Weights of a small GPT-style language model, trained from scratch on English Wikipedia.
Size: 15 layers, 6.23M parameters.
Architecture: RMSNorm before each block, rotary positions, no biases in attention or MLP, untied embeddings.
Training: 153M tokens, 9314 steps.
MLP neurons of a small language model. Each row is named by its layer, matrix (gate and up: input weights) and neuron, and shows model dimensions 32-159. Each number is 200 + 40 x the weight over its row's rms, rounded and kept within 0 to 999. A neuron's up and down rows have the sign that makes its largest values positive.
After each neuron's rows, "fires on" lists the tokens most often at its 100 highest values on Wikipedia text that the model never trained on. A number after a token or word is its count.

L11.gate324,150,217,227,215,140,211,244,214,234,191,169,190,151,128,273,266,158,181,279,268,134,233,260,244,239,140,180,238,175,148,144,205,127,153,238,281,191,239,168,267,197,219,221,211,231,186,182,183,205,202,240,169,165,147,198,174,217,278,200,206,172,200,237,227,254,183,172,164,197,164,189,243,250,188,213,262,192,197,161,182,174,219,256,203,161,260,230,202,220,129,143,231,191,235,218,180,215,206,188,225,228,198,175,170,147,178,310,244,265,168,192,200,179,231,278,221,180,235,218,181,252,181,210,123,190,220,216,178
L11.up324,242,176,205,209,222,255,219,211,223,218,194,187,185,108,259,266,230,169,196,245,159,242,176,214,241,191,221,219,208,232,206,251,258,236,151,249,118,207,272,234,123,234,132,142,193,214,174,163,164,242,245,214,248,199,290,182,253,244,191,180,226,237,246,231,205,182,189,128,146,215,189,165,231,200,259,241,166,179,131,270,219,227,206,191,148,273,231,184,200,198,227,263,131,217,209,134,199,192,212,209,205,189,209,177,196,217,269,224,195,166,169,144,105,181,219,204,226,248,228,185,156,260,250,210,201,207,238,178
fires on: "ian" 17, "al" 10, "tain" 10, "il" 5, "'" 5, "á" 4

L2.gate337,212,147,208,216,197,170,188,259,267,246,209,166,261,154,239,207,195,273,303,231,204,198,188,226,286,232,146,255,197,154,122,183,261,147,175,143,274,170,174,245,173,233,185,171,210,126,241,159,182,191,171,232,215,275,236,139,195,187,194,158,111,146,162,222,195,169,190,145,238,178,202,157,182,192,229,181,209,253,188,254,229,222,219,129,213,220,195,231,244,234,187,239,169,142,226,179,251,233,203,200,270,129,233,282,193,222,194,229,145,209,242,204,211,185,170,191,232,167,198,155,252,194,172,110,148,176,210,163
L2.up337,281,175,189,135,215,244,199,266,210,204,228,169,222,189,203,252,225,178,254,233,213,218,170,229,182,193,235,227,201,181,161,276,184,192,171,180,225,185,206,166,192,169,142,219,186,194,241,138,239,197,200,166,182,227,121,140,159,250,224,212,167,134,221,228,150,153,230,121,233,159,183,210,214,221,227,177,240,255,149,134,152,289,184,198,241,223,191,189,215,205,212,207,168,193,176,196,195,145,249,163,191,167,252,193,155,214,186,235,158,282,187,115,178,197,127,201,145,180,217,242,161,111,145,223,164,228,235,228
fires on: "resp" 24, "ni" 19, "suc" 14, "San " 11, "ani" 8, "Oc" 7

L3.gate46,201,177,221,125,166,191,122,164,253,168,178,167,153,217,277,241,202,226,216,180,181,211,198,252,186,156,256,189,204,182,135,146,212,199,201,169,263,157,248,185,172,272,245,218,206,204,219,235,276,184,339,253,169,227,177,194,188,198,159,194,191,144,230,207,174,137,178,228,253,223,291,250,246,248,180,220,162,162,208,216,271,197,191,169,248,290,198,220,159,225,193,179,162,178,206,206,195,184,259,166,122,123,201,202,159,267,244,152,189,218,182,203,191,194,235,170,167,225,243,242,203,179,201,219,213,152,193,161
L3.up46,258,158,182,136,161,222,196,256,218,157,209,180,203,250,205,155,211,233,208,227,167,277,220,127,237,214,203,217,197,172,157,148,191,285,195,151,283,232,217,171,266,225,148,191,171,227,206,177,280,256,210,257,169,187,192,162,263,185,182,182,191,210,187,212,109,202,210,213,222,204,228,198,211,226,187,165,182,174,184,240,179,114,242,218,121,195,224,202,130,187,217,182,190,208,247,210,218,212,237,206,215,163,150,227,213,169,212,260,242,199,225,218,108,207,152,184,196,193,192,233,171,204,139,137,191,228,233,308
fires on: "pro" 30, "appro" 18, "fac" 13, "fur" 9

L3.gate600,240,175,180,231,204,268,131,187,239,212,203,187,228,237,240,201,243,260,277,226,212,212,236,243,258,213,239,295,225,149,147,198,227,193,268,176,230,218,225,205,182,206,176,226,197,183,255,210,207,195,219,212,224,242,168,191,201,240,269,159,195,206,222,211,163,215,191,194,243,131,172,233,165,248,196,190,244,285,158,193,167,267,224,177,252,165,168,159,202,214,191,223,144,213,211,175,292,184,193,209,243,151,205,220,146,217,242,147,291,181,193,198,193,250,136,111,211,175,206,260,141,130,188,75,202,213,190,226
L3.up600,210,209,223,247,196,209,135,264,203,219,202,161,214,224,238,227,278,252,208,300,226,247,194,266,260,226,212,188,202,127,129,163,185,207,221,154,217,153,204,149,160,133,195,193,205,160,225,225,271,188,230,218,215,216,204,151,173,214,222,185,168,152,224,249,147,216,161,206,181,180,200,205,179,250,188,219,226,184,135,213,209,264,238,208,248,183,195,116,174,157,192,202,162,217,247,242,241,171,215,215,264,159,150,223,170,186,265,246,213,222,119,193,102,271,163,198,201,190,213,234,165,161,255,110,213,195,209,239
fires on: "pro" 42, "appro" 22, "suc" 14, "Oc" 7, "uc" 6, "Fran" 5

L5.gate233,250,186,159,189,285,223,239,219,189,142,237,235,252,299,153,166,209,191,211,149,151,299,158,195,278,259,195,246,286,187,163,258,213,203,185,199,262,198,136,194,166,213,138,169,244,227,200,130,180,118,249,231,172,180,223,154,240,213,240,148,204,244,185,222,188,215,178,194,190,196,204,157,179,143,199,215,202,192,293,168,136,206,169,229,248,151,252,219,197,129,180,265,145,223,224,236,185,179,182,175,161,264,245,229,212,91,205,208,200,258,209,204,170,172,310,231,210,202,231,202,238,215,256,258,177,203,173,209
L5.up233,263,200,199,209,220,203,256,192,229,106,203,249,167,285,167,170,190,219,170,201,110,223,142,171,260,214,171,173,217,150,214,163,212,188,202,162,202,143,140,214,212,200,129,153,166,274,186,119,120,147,145,213,157,171,223,150,270,209,267,136,183,231,168,235,214,166,151,213,187,249,230,191,225,163,264,252,222,226,250,243,210,181,140,264,229,176,273,297,185,173,223,266,218,210,275,206,157,236,161,171,199,169,228,158,154,94,140,199,159,212,161,182,234,166,275,196,192,200,198,207,172,189,138,220,177,217,158,156
fires on: "| " 28, "ig" 11, "ti" 11, "United " 9, "ou" 7, "ot" 6

L5.gate138,216,206,258,232,184,186,145,174,218,188,253,191,244,166,205,186,251,271,177,170,199,261,311,168,269,281,136,262,182,197,221,205,216,180,171,275,191,202,277,144,201,142,153,180,208,216,252,206,213,134,245,203,192,171,193,162,196,162,203,141,222,233,165,239,133,180,195,206,180,194,173,265,212,133,208,251,213,150,288,198,156,172,159,139,210,216,166,249,261,173,178,177,174,161,246,208,207,179,192,159,280,171,273,159,204,214,201,268,209,213,153,238,152,243,168,220,229,195,196,215,241,133,230,224,194,170,246,137
L5.up138,150,208,187,141,170,173,214,193,206,202,231,226,189,248,234,242,206,214,156,134,169,179,262,240,231,195,205,126,203,121,171,158,180,185,178,174,153,244,191,164,205,165,155,204,200,221,240,282,175,310,255,222,199,219,165,199,190,170,206,183,236,230,230,174,159,176,162,154,141,189,276,169,215,164,250,203,260,167,182,157,243,225,204,203,262,185,232,200,165,162,216,199,266,173,231,145,188,134,217,180,147,236,195,165,235,231,171,214,160,143,136,206,234,190,238,289,187,132,178,194,200,216,199,144,157,194,284,166
fires on: "ill" 22, "art" 18, "sid" 12, "g" 9, "oy" 8

L3.gate88,218,198,240,167,226,193,192,213,168,238,217,225,167,249,158,202,279,222,139,243,154,118,213,238,136,181,235,170,209,197,193,206,194,179,190,151,221,163,185,232,185,127,233,163,184,238,120,201,186,220,246,220,179,215,259,200,217,240,300,195,221,176,264,159,223,154,166,209,208,176,199,137,232,218,183,148,273,190,253,198,97,259,214,218,216,185,157,161,241,203,211,236,218,328,309,177,227,256,221,185,239,236,192,156,146,172,129,179,243,200,200,187,253,149,211,306,133,221,145,250,254,192,190,167,256,250,204,206
L3.up88,218,249,202,232,240,210,152,221,233,150,227,177,166,176,190,223,184,151,164,199,187,165,149,281,173,177,191,61,208,191,200,250,190,170,199,225,220,260,222,159,227,133,266,277,163,179,158,240,165,226,242,149,163,181,252,200,250,287,212,189,192,188,229,184,156,193,118,168,180,197,234,130,201,251,220,136,157,264,207,185,182,216,296,175,239,243,132,189,230,196,218,252,214,174,223,204,168,216,259,199,222,220,96,183,201,144,219,186,198,211,178,194,237,234,196,248,150,178,163,155,230,188,228,225,261,216,177,206
fires on: "descri" 26, "lead" 23, "memb" 11, "prom" 10, "cri" 8

L12.gate575,225,237,220,187,209,203,197,249,224,203,261,152,260,194,240,181,206,222,205,192,213,193,220,211,224,171,206,193,173,173,224,180,224,129,274,133,169,230,235,185,118,265,127,169,135,158,171,212,205,245,177,176,235,241,173,216,195,214,253,137,221,214,244,222,219,193,246,216,192,187,300,214,80,161,200,221,218,256,280,218,242,213,130,113,179,232,214,234,169,228,121,174,148,224,195,203,224,185,232,154,151,175,257,155,208,198,179,204,205,156,199,144,217,203,142,192,218,176,198,215,143,217,245,135,182,182,250,166
L12.up575,155,156,198,187,256,152,173,165,185,170,200,168,189,215,205,222,236,246,131,201,192,272,234,268,204,192,180,245,210,251,198,214,184,203,192,133,223,276,145,187,261,210,229,237,216,132,214,241,216,138,240,199,209,215,148,190,234,185,225,224,180,250,249,243,160,159,146,266,209,137,188,197,272,185,180,166,200,224,204,174,118,302,223,252,294,187,247,199,152,159,172,196,181,261,207,199,171,202,225,170,227,210,267,211,198,168,200,196,249,285,164,182,145,179,190,171,169,162,157,228,229,174,268,222,115,165,221,166
fires on: "pro" 59, "Pro" 18, "ro" 10, "O" 6, "appro" 4

L8.gate563,167,180,229,238,208,217,165,199,236,214,239,166,159,232,238,207,225,166,176,173,168,223,219,252,216,194,206,192,268,241,207,275,144,156,156,171,224,153,170,146,106,204,200,222,139,273,143,201,186,231,262,205,270,185,188,204,176,207,245,243,138,185,222,265,186,168,157,238,162,272,246,208,208,167,154,159,156,167,279,254,192,246,119,211,278,221,236,170,217,197,275,231,228,233,230,217,248,170,249,256,230,209,242,191,202,168,163,165,181,208,181,178,238,220,254,259,168,281,228,229,200,157,280,153,171,174,261,236
L8.up563,235,185,250,256,240,187,199,148,174,137,198,272,183,213,160,173,202,233,179,127,190,186,248,197,183,264,176,150,162,173,182,229,138,208,149,170,302,158,213,203,186,199,198,240,172,234,224,230,107,305,179,235,155,143,178,261,235,224,208,197,209,274,189,136,207,199,130,165,226,166,222,201,229,169,249,198,178,211,226,264,242,180,160,190,216,192,142,201,136,226,245,194,197,206,212,293,211,213,236,209,209,191,179,165,225,178,165,163,184,211,222,212,162,186,186,282,296,174,252,214,207,156,205,200,182,194,218,199
fires on: "descri" 22, "ac" 18, "inv" 8, "cri" 6, "mis" 6, "pl" 6

L8.gate584,151,193,216,252,214,213,153,218,206,189,261,166,195,153,215,186,153,222,200,292,207,173,175,186,179,181,190,205,169,182,206,236,222,141,255,239,126,191,257,237,235,227,187,266,60,263,250,175,185,149,194,172,191,213,267,145,281,207,100,238,171,209,157,231,177,100,179,188,255,190,301,242,220,256,185,151,190,249,183,196,265,215,224,182,203,152,180,157,180,241,219,300,236,199,251,191,184,214,270,248,184,182,226,218,161,189,202,111,256,223,196,176,270,97,179,270,211,224,230,207,167,130,240,180,151,217,174,205
L8.up584,238,131,152,213,243,214,204,169,185,241,231,222,185,147,261,145,158,175,259,185,222,176,217,187,258,163,227,171,247,233,208,182,172,245,163,193,229,167,246,199,177,201,211,172,224,211,218,208,232,250,162,159,235,194,223,236,214,184,196,183,173,212,251,208,246,191,152,159,130,171,194,232,189,194,179,196,171,186,201,270,179,242,191,188,242,214,179,210,185,191,150,216,261,187,150,197,351,196,124,151,189,210,156,219,174,177,271,133,148,244,236,157,265,164,144,89,163,234,125,209,150,155,177,182,157,243,195,232
fires on: "." 30, "wh" 10, "of " 9, "Wh" 9, "a" 4, "an" 4

L4.gate311,149,107,218,158,150,251,209,196,239,176,209,205,213,249,129,203,234,125,214,234,212,266,179,247,193,213,178,263,227,143,201,168,239,145,192,189,188,163,178,230,275,269,251,176,209,230,195,160,209,168,244,202,269,220,210,155,270,196,185,167,264,174,173,160,205,199,204,228,137,146,201,175,166,196,265,223,274,190,233,204,196,192,178,193,265,243,158,219,126,212,216,204,175,199,135,122,253,111,116,151,155,213,187,153,232,174,216,288,226,99,162,221,185,203,185,209,187,186,223,227,206,215,121,183,186,205,243,234
L4.up311,204,209,194,177,261,158,187,209,233,180,206,281,190,213,209,222,142,254,154,149,204,187,194,194,187,211,137,173,183,262,240,186,233,264,194,118,227,198,181,216,190,170,271,210,152,231,206,230,177,200,170,194,194,216,144,93,255,284,139,238,192,191,229,190,244,280,198,180,216,202,298,257,240,203,111,204,178,261,247,207,185,227,228,171,170,180,198,203,211,265,132,221,224,220,205,243,205,165,181,198,198,131,187,103,134,228,176,227,234,106,236,202,255,198,114,229,202,225,187,208,179,137,233,203,243,187,218,240
fires on: "p" 50, "on" 32, "ph" 7

L9.gate616,124,206,146,162,166,209,237,175,157,127,261,210,242,202,189,210,178,213,244,165,189,197,240,161,230,268,195,172,213,151,207,179,270,117,176,271,227,156,219,214,159,187,243,193,177,185,201,140,121,164,192,170,201,170,184,216,187,162,186,212,243,195,218,190,157,161,156,221,222,240,260,202,354,211,205,212,142,163,309,240,278,153,140,203,169,205,200,236,150,173,176,242,255,246,224,168,232,187,237,205,213,250,205,191,223,241,164,169,242,243,169,238,214,163,203,247,205,261,194,171,237,207,185,117,236,187,183,153
L9.up616,181,163,177,175,78,224,188,300,234,257,256,192,171,253,210,159,185,156,181,207,187,229,279,187,216,163,131,176,277,183,188,252,171,217,168,241,224,224,196,211,180,137,179,173,170,197,188,155,269,173,162,156,254,172,215,223,217,207,179,219,207,146,156,218,188,180,182,138,164,199,236,276,205,233,176,166,227,141,202,236,220,227,204,213,209,233,188,168,188,212,154,219,231,235,213,180,175,223,239,138,77,245,171,255,192,218,280,185,174,126,257,199,160,169,197,142,196,251,252,190,258,206,200,179,212,202,185,193
fires on: "," 17, "wh" 16, "." 15, "be" 6, "(" 6, "tre" 6

L9.gate240,231,145,216,227,213,303,221,185,194,87,209,258,205,168,230,193,196,207,163,284,240,182,203,237,190,205,153,273,285,139,174,167,224,141,179,162,242,237,183,235,224,187,207,255,124,267,181,192,296,159,222,193,222,248,169,243,215,160,172,138,247,156,152,255,238,205,146,173,159,281,164,189,226,202,257,194,153,244,256,256,198,199,217,209,177,174,218,147,152,168,195,282,204,241,220,257,223,192,266,225,218,206,179,236,190,142,215,202,248,246,196,173,240,211,169,239,169,237,258,221,219,269,195,227,177,141,204,144
L9.up240,194,150,262,222,179,250,204,195,229,204,177,185,213,186,135,192,226,238,242,120,129,184,205,207,128,191,116,233,198,239,244,184,141,169,150,188,216,231,151,171,259,140,197,205,152,162,150,216,233,270,131,204,185,192,173,210,178,198,133,200,234,189,179,240,245,208,227,226,153,147,267,242,217,179,233,221,222,144,253,198,207,172,174,156,171,221,226,181,93,110,231,228,257,292,169,216,178,224,257,166,195,143,129,230,91,190,173,208,183,173,186,250,244,234,203,133,177,205,229,222,127,234,185,137,134,219,219,223
fires on: "ro" 62, "ag" 9, "com" 7, "Mag" 6, "Com" 4

L4.gate574,172,201,191,234,234,175,190,166,168,188,254,190,190,224,225,212,158,142,205,177,187,247,212,169,280,233,237,227,212,152,255,166,186,166,139,157,281,227,243,182,229,222,220,227,232,157,207,168,161,211,265,202,188,248,195,249,180,182,213,175,233,152,191,229,288,228,253,159,144,307,178,253,208,177,209,138,211,245,149,238,260,230,172,219,242,195,167,276,294,155,199,161,160,230,258,160,268,184,221,227,196,201,186,158,133,178,185,238,186,194,169,160,222,152,267,278,166,217,174,191,239,261,204,256,218,160,150,315
L4.up574,201,245,256,202,180,247,140,172,245,152,192,216,222,207,199,140,123,152,194,221,166,274,248,202,272,189,150,179,271,193,221,208,187,152,197,201,242,182,197,211,143,145,230,223,174,250,242,207,140,130,230,245,181,210,119,235,193,220,173,251,185,175,253,153,203,158,218,256,190,203,249,147,221,194,239,183,257,213,158,223,183,208,170,197,205,243,188,224,212,217,127,178,206,162,222,201,202,181,191,154,176,206,227,145,112,227,216,233,202,141,114,142,270,225,210,178,205,223,271,192,134,104,116,195,175,189,169,220
fires on: "A" 71, "ar" 28

L2.gate534,251,172,219,121,191,292,215,290,199,222,196,174,179,208,177,159,215,169,295,258,157,205,151,237,159,212,200,158,218,229,258,216,185,253,224,293,201,172,195,172,157,236,167,176,207,216,169,170,198,215,166,163,187,248,213,161,148,195,192,243,157,174,190,148,249,217,175,262,223,241,200,214,163,177,231,290,202,173,232,167,193,175,164,197,247,260,162,270,106,220,126,244,226,166,196,228,212,67,193,206,202,164,228,186,241,188,232,142,258,149,219,197,188,212,227,182,175,210,129,173,200,142,212,220,192,136,261,222
L2.up534,217,235,229,201,220,239,239,236,212,138,196,293,169,272,174,229,205,194,302,253,141,233,114,252,196,167,191,196,254,166,215,221,125,288,184,253,203,148,205,196,176,233,213,192,188,187,167,163,155,183,152,165,155,210,201,207,96,199,209,217,124,158,189,153,238,219,242,200,242,232,221,152,174,168,206,296,166,178,276,214,185,165,172,186,280,252,228,237,140,190,159,227,167,147,173,223,194,108,186,159,193,184,228,165,269,225,221,136,265,248,249,186,163,173,222,181,181,209,152,233,193,101,138,229,168,148,222,191
fires on: "of" 50, "Ab" 24, "with" 17, "fur" 9

L9.gate113,246,164,185,228,200,185,158,192,236,176,247,226,115,199,144,180,266,139,244,231,263,241,219,262,145,169,268,212,192,275,248,186,187,175,266,189,184,159,264,175,221,189,174,189,210,152,167,208,150,268,202,212,206,170,195,243,224,174,161,142,196,54,230,247,185,141,131,136,256,226,191,116,225,199,235,226,187,165,246,203,227,214,186,202,169,163,159,221,200,264,228,235,202,234,184,255,206,222,155,237,123,168,175,220,116,219,218,228,199,209,185,168,123,239,258,207,220,254,242,207,210,167,254,152,165,238,163,217
L9.up113,201,225,210,191,241,280,170,204,174,186,184,256,207,199,235,186,273,182,204,185,242,153,150,264,130,166,184,211,214,240,248,246,237,223,214,241,149,250,268,280,123,171,158,204,189,183,228,212,190,257,170,175,204,200,202,150,232,152,214,131,275,210,146,181,174,147,176,222,213,195,148,155,268,231,245,150,206,142,234,219,127,223,118,203,188,237,179,210,183,175,189,183,240,197,227,216,218,249,210,177,208,157,261,192,151,176,204,212,251,166,228,159,209,225,207,282,171,203,226,191,201,74,164,200,288,247,225,165
fires on: "sc" 20, "ter" 19, "-" 7, "pri" 7

L4.gate74,194,248,188,110,188,231,146,214,157,219,218,220,132,202,223,219,197,212,223,206,221,70,159,161,133,228,115,137,210,222,145,201,186,262,188,245,202,275,172,205,147,228,159,160,248,180,165,161,237,177,267,250,213,171,232,282,220,138,180,155,155,194,204,209,177,200,162,225,219,214,211,208,155,194,207,174,138,199,178,176,200,153,151,264,222,182,167,196,176,264,210,213,237,160,189,250,202,123,240,255,198,194,232,199,332,156,259,114,228,216,184,206,243,218,234,219,203,246,245,205,292,244,222,179,228,193,222,214
L4.up74,209,332,184,149,211,228,144,229,195,212,207,205,116,148,209,225,142,173,249,264,223,149,221,212,194,157,206,182,145,194,196,153,156,213,161,208,177,226,199,216,176,150,166,154,204,204,181,155,173,226,203,156,234,207,185,246,190,205,205,178,239,192,185,245,151,224,199,228,201,243,220,193,153,151,186,214,122,180,195,254,238,114,206,195,242,216,236,218,146,198,203,206,237,225,250,177,185,198,204,194,225,121,239,223,281,165,247,161,168,202,182,227,246,172,231,193,223,270,184,255,246,216,215,299,229,225,295,215
fires on: "n" 20, "with" 17, "Ab" 16, "b" 14

L5.gate3,181,179,196,205,139,121,192,198,217,129,205,173,212,244,206,294,197,170,180,224,231,295,200,183,161,221,77,260,141,184,175,247,255,203,169,198,234,171,226,152,217,140,242,167,177,219,225,230,194,169,215,189,262,173,255,211,169,131,146,188,203,226,212,132,183,237,212,153,238,219,204,195,119,202,211,237,238,140,225,165,196,108,196,201,220,245,184,174,279,220,215,148,162,173,179,294,164,227,149,195,147,237,206,220,281,149,186,163,183,177,113,235,255,186,205,252,216,210,167,203,170,146,245,193,181,234,178,217
L5.up3,208,216,195,150,278,138,215,220,287,168,203,238,207,226,224,181,236,104,218,246,248,150,227,175,192,171,160,161,261,217,129,226,157,222,166,179,205,257,158,164,199,149,210,229,262,204,269,249,190,227,255,241,218,199,185,235,115,248,180,165,191,167,261,235,184,225,272,231,150,252,154,205,149,132,158,212,211,121,150,167,181,182,151,87,269,166,187,133,214,139,252,171,241,207,250,245,183,155,176,213,218,212,127,152,220,208,194,177,200,193,176,254,180,219,167,164,196,138,210,221,181,212,220,168,219,198,193,228
fires on: "sion" 20, "art" 18, "sid" 17, "ass" 7, "ub" 7

L2.gate514,198,114,217,157,174,204,174,197,203,225,143,165,149,163,247,205,246,232,237,243,259,189,158,289,168,208,158,204,231,156,146,267,228,195,229,153,226,247,208,135,212,136,248,246,171,161,195,126,195,196,184,187,181,188,202,165,203,249,156,203,171,174,198,218,225,227,282,229,227,181,217,132,153,218,248,214,211,200,227,117,203,174,240,258,169,135,168,267,237,178,245,169,192,212,216,211,152,199,294,163,175,164,110,222,132,192,178,167,195,229,231,209,206,182,209,166,189,186,233,205,191,151,205,267,235,206,220,169
L2.up514,202,210,276,248,154,225,140,247,161,150,203,183,186,165,159,223,176,199,203,210,176,177,232,212,203,214,256,193,175,179,175,189,188,267,180,239,244,262,195,220,138,205,224,191,200,212,230,193,172,119,224,278,176,134,123,185,125,212,130,219,214,218,206,192,165,201,218,162,198,206,129,180,63,187,197,274,174,164,240,292,237,198,266,175,234,137,208,257,203,205,263,272,252,207,232,155,185,227,233,176,235,203,147,179,264,206,217,165,194,240,186,136,154,186,281,208,219,261,201,252,196,116,207,226,237,223,280,193
fires on: "born " 36, "did " 19, "ended " 16, "ried " 15, "died " 9

L12.gate551,237,147,180,231,179,216,284,296,206,139,201,230,191,202,236,247,233,236,178,160,126,217,229,170,179,268,244,182,258,280,166,177,211,171,128,255,164,234,163,224,233,179,245,236,213,206,263,168,221,163,206,157,262,199,186,216,243,235,205,152,208,227,281,215,128,184,206,252,181,149,197,247,207,164,241,196,203,144,232,230,212,187,257,175,202,209,178,152,160,226,211,248,187,240,243,200,235,168,233,160,218,314,213,254,158,231,225,244,164,163,195,191,256,188,210,179,211,158,122,185,232,186,118,173,252,226,244,200
L12.up551,149,133,209,156,138,221,215,218,200,187,242,191,236,226,252,216,204,231,260,171,204,214,233,170,153,123,232,203,139,133,159,222,243,187,175,260,251,110,246,215,166,195,227,150,229,216,185,225,209,103,202,215,238,216,184,207,237,173,172,207,298,260,82,184,191,174,228,185,242,239,219,197,207,218,251,123,219,188,223,223,145,217,217,174,150,285,217,173,156,226,185,176,183,215,149,246,207,219,305,235,243,297,161,226,178,226,255,203,125,186,159,146,259,162,176,214,232,157,188,189,223,102,127,207,224,214,255,168
fires on: "," 41, "′" 21, "°" 19, ":" 14, "." 5

L12.gate199,179,198,176,219,175,225,254,252,210,270,221,235,166,216,165,204,229,184,157,196,199,190,257,133,179,102,194,169,178,226,238,202,215,184,135,138,148,219,206,163,283,208,117,239,234,248,229,252,201,139,188,232,260,215,167,198,220,260,155,210,138,230,205,236,171,203,215,226,195,214,203,196,129,153,150,275,237,212,191,165,173,189,219,179,177,175,279,174,253,237,217,275,207,230,207,194,262,188,193,142,242,218,201,195,254,235,163,226,257,191,210,224,144,277,219,128,247,176,182,179,171,151,195,196,184,210,193,172
L12.up199,200,151,228,197,212,217,309,200,183,179,262,223,182,90,193,249,201,326,254,194,170,211,203,159,211,182,90,145,267,186,214,188,161,196,234,129,256,228,216,147,282,177,206,145,252,265,242,224,276,154,218,228,214,146,204,212,168,235,150,116,174,214,230,174,193,188,225,243,205,181,222,217,201,147,227,226,221,191,150,244,231,198,164,156,233,160,227,186,176,172,222,163,238,199,224,177,103,188,213,204,215,198,216,178,204,255,130,202,186,182,193,195,143,228,282,194,213,126,204,294,192,215,189,256,215,185,182,223
fires on: "ill" 39, "D" 11, "ey" 8, "ell" 6, "ay" 6

L11.gate62,212,215,180,186,208,294,187,310,156,167,193,189,233,272,254,207,213,190,158,118,233,223,217,177,225,201,255,227,243,200,222,206,207,172,227,201,283,237,184,244,219,174,174,233,150,145,161,234,179,206,173,168,224,250,158,286,256,133,183,167,235,166,170,249,249,166,230,175,125,204,210,208,59,165,125,173,174,197,180,175,212,203,234,182,193,202,182,168,149,154,120,300,163,224,244,160,198,211,226,275,253,191,178,179,194,147,191,203,282,214,181,131,238,155,175,219,209,237,214,196,195,203,253,235,171,207,249,233
L11.up62,290,228,164,170,172,193,169,146,237,195,285,124,225,151,156,194,167,224,160,100,178,222,226,169,241,173,245,171,202,221,194,205,194,233,213,107,256,196,187,185,230,243,214,190,234,255,182,132,224,144,209,222,224,191,161,228,202,140,176,201,198,209,159,229,159,164,204,175,168,175,156,205,227,120,226,279,284,206,175,202,157,152,204,226,173,176,250,184,191,111,215,214,211,164,232,236,216,147,215,149,153,225,188,162,222,127,197,237,149,171,155,161,221,193,239,167,162,175,319,193,177,229,171,267,196,177,265,182
fires on: "A" 43, "ro" 27, "anc" 4

L4.gate361,262,175,191,156,150,154,212,191,239,132,265,224,220,198,211,306,200,93,135,196,165,225,223,230,139,275,167,194,195,191,180,213,189,242,184,231,207,266,176,247,235,200,216,237,200,205,187,242,171,289,218,203,208,213,195,160,174,145,151,137,259,173,250,180,252,191,187,262,203,178,152,186,185,157,216,231,165,191,245,128,212,213,185,225,196,249,184,235,118,304,229,228,147,187,208,175,250,202,233,248,186,247,233,196,258,246,172,216,175,132,229,180,226,168,192,252,217,191,200,203,270,159,222,222,181,217,237,247
L4.up361,288,172,197,155,154,144,250,172,238,160,291,230,194,193,151,260,157,167,155,184,154,220,223,237,134,188,146,204,240,220,183,200,237,269,145,205,219,221,176,227,273,165,262,276,152,216,202,224,164,210,259,257,171,287,236,143,179,229,198,178,248,206,232,229,282,235,170,226,193,224,209,245,164,209,217,279,142,151,228,159,234,157,139,227,249,215,207,180,133,249,222,154,190,239,168,132,220,227,187,178,172,201,184,189,152,197,185,303,188,137,235,224,143,203,225,223,222,162,263,225,211,142,189,243,247,184,219,192
fires on: "ran" 25, "ar" 14, "li" 11, "lar" 10, "on" 7, "ter" 7

L12.gate583,266,341,215,193,183,111,223,163,240,170,174,250,175,262,218,228,269,137,195,272,230,219,182,163,199,175,189,192,220,237,184,189,175,140,223,364,217,124,129,176,136,175,128,194,168,164,171,239,160,243,282,191,209,223,227,128,138,263,197,177,183,240,163,188,194,236,174,241,136,157,226,198,265,199,226,156,215,206,242,245,289,233,193,160,206,187,207,180,242,210,173,204,216,261,143,237,204,216,235,170,165,230,266,190,179,224,198,215,183,207,169,189,203,206,228,223,181,192,197,175,216,204,256,209,188,172,180,189
L12.up583,210,211,237,205,156,182,174,195,143,155,214,216,225,193,207,209,216,184,221,260,191,202,243,225,250,214,172,208,210,228,155,208,159,220,253,267,146,207,201,162,168,171,132,123,190,181,229,249,200,231,297,202,219,164,231,173,201,190,138,216,238,195,219,146,241,206,277,243,161,162,216,211,207,192,278,177,271,194,180,233,219,192,262,207,239,216,237,153,172,163,215,299,198,214,207,144,310,187,137,213,271,198,227,206,255,204,264,163,208,124,186,194,66,154,202,266,235,200,262,169,202,173,250,173,208,232,166,178
fires on: "ian" 24, "al" 14, "ber" 10, "Se" 8, "tour" 7

L2.gate109,181,225,192,257,205,155,238,180,233,135,136,261,167,232,171,252,217,279,274,182,160,209,240,233,185,208,222,246,216,155,225,153,217,149,219,166,101,189,188,150,153,183,116,253,239,230,203,157,174,129,166,278,144,243,235,199,162,178,237,173,181,256,197,213,185,214,275,201,127,215,200,137,186,122,181,240,153,180,183,174,168,181,164,152,243,173,273,210,147,180,210,196,155,205,208,216,208,149,229,155,190,194,246,219,155,176,211,229,193,237,168,240,189,131,234,136,218,148,124,177,173,167,61,174,208,151,185,214
L2.up109,178,247,201,237,216,186,297,203,158,196,147,261,203,204,169,251,253,226,251,194,200,129,237,166,143,239,190,243,230,184,236,152,212,194,237,192,230,187,217,162,204,160,197,228,219,224,172,212,215,168,232,259,195,254,220,206,127,168,195,161,183,241,196,167,175,214,338,262,176,158,235,122,197,146,230,164,206,239,244,175,188,139,157,179,239,194,231,201,156,265,249,179,174,257,300,191,146,171,222,166,130,196,212,252,182,174,167,224,223,225,156,217,126,172,224,170,187,159,179,199,122,144,88,169,204,204,188,138
fires on: "ill" 95, "ind" 5